python train.py --num_attention_heads=3 --vocab_size=6146 --hidden_act="swiglu" --norm_eps=1e-05 --rope_theta=10000.0 --qk_norm=false --init="normal" --init_std_down=0.0 --beta1=0.95 --max_grad_norm=1.0
MLP neurons of a small language model. Each row is named by its layer, matrix (down: output weights) and neuron, and shows model dimensions 32-223. Each number is 128 + 24 x the weight over its row's rms, rounded and kept within 0 to 255. Numbers have three digits each. A neuron's up and down rows have the sign that makes its largest values positive.
Before each neuron's rows, "fires before" lists the tokens most often just after its 100 highest values on Wikipedia text that the model never trained on.

fires before: " | ", ",", "2", "um", "0", "3"
L6.down916:129152150130147129129144111128121102151160157092106103115134120142153161129108141135121171126116184141122141148105112140123172129138121141136072118126129077111121182136102168135128129106122084114087087074100099188159130144101097158152180133140151120142098129125148146150110162112122155168087176139154103102111127171123119142166120160134153065104161098112139113071169184127102168149143129136141135138100081104129115123113139090100120128123119134170134086088150133145094124174122135107109161156145132110160103122134143083142145119125152142104121150117107123156118113094092127147

fires before: " | ", " Town", "–"
L6.down345:171181129131107109149114121111135118117155140198098135179163095083132137124150074103144153112163121144092129108173108127142113106107112103124128149163130088122131119126115136145104115120155159133153108174115118122136127134171126152118117152134169111150143142136106112086122155119143136141128108139084125104163130135192118084125165133123149110128145144103121089159153106139128122112129152121173164129103126117114130112157099110106105172102121104120096081133142108090104158105154124183111102121103146135098090158102123100130158137146104163150094152132143119105113131143094135131

fires before: ", ", "1", "2", "m"
L5.down1895:123133156119145138136135091121135106175103108115151149093119123146128123131148107162109118147107148083143099122151121084153111118132156134151118125150137149141114168107126136138082098132102111130160117160121140114153118141077140096142106135125095113130170105130130125159135159112163120139091123137119117142119129105167145145162139156097091189111096135125107126192111130078093144121119106098128118121130114101143136095105117154120118113110110162120124157139113163141113174106119174110109111149158151147163128147089102129145118111134144173121147136153142135131083159106138144124

fires before: "ian", "ia", "ani", "\n", "os", "an"
L5.down1157:107090151125142122127113156145111090137114075091123168117133146105138109137172147148114150098135137123127094165124118115130126147113124144153145101152098159162127155125118121115112167124182182202135147114078130188146129129154155162115118142121111137129112112165099155146139144145148140096107098071103108108127146121134120095104091123063146137163163184181151130125125162082141135153139139142111128144129130110117110110142151106132145104118174153126108111144114137154128101116125127095124126134123103123119121126138109116163131146139132118132139171092156051097106135116128153120

fires before: "\n\n", " The", " He", " In "
L6.down1909:161126101096135106121152113093078121138109139099136136091142061140117105142100158123083126141102102127183149096143144169149131129154140132122148139157138155139124226111146132181139119126150130126145142094079132155107151118116155146127093121121101155123154095136131149133130142117095164117111131117139118145152118151134166107100097138099151122126117128139160156119163144125100128120192174134126109106118064113166104100121147138124132124104105154147156116154130102146132089129138135113139171141144157089162156128127105136110088129084090139132118167158152145125128112149184106118

fires before: "\n\n", "\n", " the"
L6.down1155:133105176153149134095109129107185163122164118144165112097119111134072119102156119141126109102142145135126142179133141098113100103138077094168127111167124136135107121147156148128142162138123165137119090103112152143135121115142139130160114158156155153105140140126122108130105134095081094087124164149159097091115137166134153132126154085117123100103149130130113156130126118152118111122130071141086142108069138122117114131130109087155134131133136126115146107136134131083105124140155097147124109119156145125118111118080159141113133151127102122102113150113174075099168157108120154125

fires before: " | ", ",", "\n", "."
L5.down33:126133127115103107081096153132135112134121128116160127131125113129156135121141116145095158113084089139121114140072150148137076105202099136148141153141127122114109176131124109155120107128189082171108082124148116148140099130158059129137136147157158138083117170105152102181127088147127095152102153161161117129120127095142143115117141141141111134130129109143161182128112118127100100136142128136137150119159130139122160107159166130100128177139101111127069151104106121122098161110083124135142121162161144109101146131125150093111111118099109105099138167104126147135108121145088151131

fires before: "0", " |", "\n", " | ", "2", "1"
L6.down29:105130128120102117114145109147116167130117106101119113118099140123159110060131108140105163153122117139161129137183134123161124107146175106129146194094110103105150112146114139121110135122094152172138121144088155155164109097132147154120125117127115077173110081099119172163171113109128114123147159147136107125118115126117123153127110091098146146080096154136127139142103178121124130116143089123123145125130106136131116146136135108101176133094169148129100138123110081144141082124137124173125101130197113102148097090132086155111107149141179132147126121128137102133147133103142106150

fires before: "| ", "|", "| M", "|  |", "| H", "| S"
L6.down727:156158146084134124108128113147136117161135093142109120149131158165133140157177106133114162117147134109114096127151103114149117120153136131141120087159091132115126123145129165172086124160107120134140154107119140098142094153165133156156101144149111147116162167104149110147157143123083126151136178124152146117129133145111182131131168126094164097156099133145110136164080153162156144128163104094091134202144123157163128074103102156093170126146129137109140097137129146106123142157116120104157116100147119148138096140141099092147135090148131121131098142121145128162099115135126127105

fires before: "1", "2"
L6.down135:160141154148119107096117109144116135105105111122139112126107123138108096085115142140153147108171131125122131066141097143113112152159133134116097124134110130072112113152158128130113145066136101129131149156126137143110125124089118174097134083143100111127169117113155111116102170115110103129128149140156170111091159091087124104121112138144113140130131139132167167170149151109131130148133142151136211102147129112124117104078140141152164154151119136100107111123119093112121129124140096127124128113105146083111146120105133130140090144123105103154093083192102133096156157116131069153

fires before: "\n"
L5.down1946:110139121115116117147138135131121145128106133125128132132129136107114129104123128127134091137111117125141135106109128152163119121144089135100140139143088119116058140146124093130112150228150153132117106143099148129143162157086084128106180131138130150115167108103133089148148116145129132170127196129136098086103136125136134171114078087159139146078125112148119081168151129151098161109151156117063079119109140104157119118103118118078165133178165140138106168120112120150134163123104114134124143177105105161165105128145121040119113173111163124133133157140150108116154123133144121140

fires before: "\n", "\n\n", "ies"
L6.down1410:110113126111126144147143113122112099094127097122082152129132144162120195133123146122144114158096163155078142080135119143111149124103126144127133140086078104158120116111106132131114167164145132112099151138118118145135129122073091134104120122120109122145131118167145126137143118093136125122103088096102125149116148122100158145161151158147152170097129113057157134075131139129141125148152109118123137092166104137117137094107122111127144081131111102118142158135119141147125175120103131124144163133134093140128115138118064145097131125119139147125152142099085130158112127058150126137

fires before: " | ", "==", " |", " | —", " of"
L6.down241:121136120152135119170107148069153141155184082126136165131130129116156172135111128131154110135129174110117095098149134122165130159150108143122168154113121128152090161117154141134126089166119143127115131133142081108167143173167116114110145166164136116116121177108116118147146135148117171130108164112113108158122133125106080113129122138132145160184112142134157120122166140124114130154131112132112124125093150149110088129113118101126074140117139119150158143131161132154091138199120131144139089096135146129154133120155124102113129128128100124134104140118108144141104150146152103130

fires before: " | ", ".", "–", " / "
L5.down1925:150135145136163171102145160151142091121117111121133157123122137133149095061119125149142121139131147094112083125091141131113127126134100118091151117159089144114102138116147102180128127122148115140139159155156133083126142109099103108125116169124112109115210130126140137151119115155125091108126148131121126086149128098135108104140164142136131110112120119148109111105130145078128132119143181144141124127143125100087100116168144079162097113136135140128137155130150104114150129110149168174120161129145106105117139129145174131095150081154120077146132105136094116122142133160109125117

fires before: "1", "2", "4"
L6.down1057:119144140103129087105110121156137137148107111097121135113166150112134116114109102088152116131162132136135134120176116117141114178162112058136082130153107175140119139118090156097132138122105154153090140150133141128103114161159185130159146122142141170142112134174112121153124089136107143076103128128065133138099161100108076139123131080142135139141117113198116078096096131153127108084120152102128097123096148146106131115156120107129134139136116129143104126123113132127157149166098145123126138106101130119081149118130167101117185147137143161136119115159154104170096146160153111109

fires before: "ia", "ian", "ai", "on"
L6.down1394:120108122135135128121128089124142168129132150158126114107159128123138139148075149132137136124141112171105150136145136124137144171108156098143115110139140137187125115134097123105123117124127146123099132087105148129122148150167115152137173088123115169145095126141139117174072159138122119165141114133119109134124123116150152111154131136099158139121109114176135110151140171113160126125145140124104179161075184131141142121136143125122162169112120099088115143145100127154143115119162117130138170134156134105128137159114144092151141132123105169125155132126146142102089156134119153147

fires before: "\n", "-", "|---|---|---|---", "  -", "- "
L5.down923:122137121100095151160187133125099116096086119090089134168112141110150146140151128072091083129124126169132128166156153117107131141112134120175142109118090107142089159143104140136107143156114121133100099164104165053110125112100141162142126111096125126127122115105098090157115114080118125112120167094132112153160099115142109176083147161130109104131143142155127114133086149169152132147167111097103122119110137136115079133123157126125138094149151149152126122105131109113188119120127104133092121117132097115130089142186077180127089116102062143154137142122183168151147123102127076167

fires before: ".", " | ", "'", "–", "',", " |"
L5.down1581:135113141150099091101048136132144124138135120129154097129111083140163157111166182134136159130108121120168112113068085132099133137122121130147147149116158151115079147125136178181102109109116107100111123099073083140120128098128112114160153120118135147128113143147099130112110186136125097152122136117118164149082132147145111128136168176148104112093154123121143166160124129126106140152146159172152110151109104104124145109145134114103127085144119147107130167135112150132132112124137151147132147184119120167128130166112126144091112129153087119144090152117158118143151154124136107125

fires before: " | ", ",", "2", " |  |  |"
L5.down641:113151123124099143144098127118133130133156099127139173126087150112149160095098137073168121130179109091124111115119166180147108177127107101119160149145111185131138142142124156152075153129136147142130140139115113087126108147128155148165142143123137132101102115122103157153102132148085129105141108174159182118169105128113146116114157173113137152136159116104134174065139126135091128165128145217145121148128134128111180102147129127152091136134103146122107123128094142135121099142136112143114170164125136097077154108090153091111125153157097159110135181124103114150132137125155137159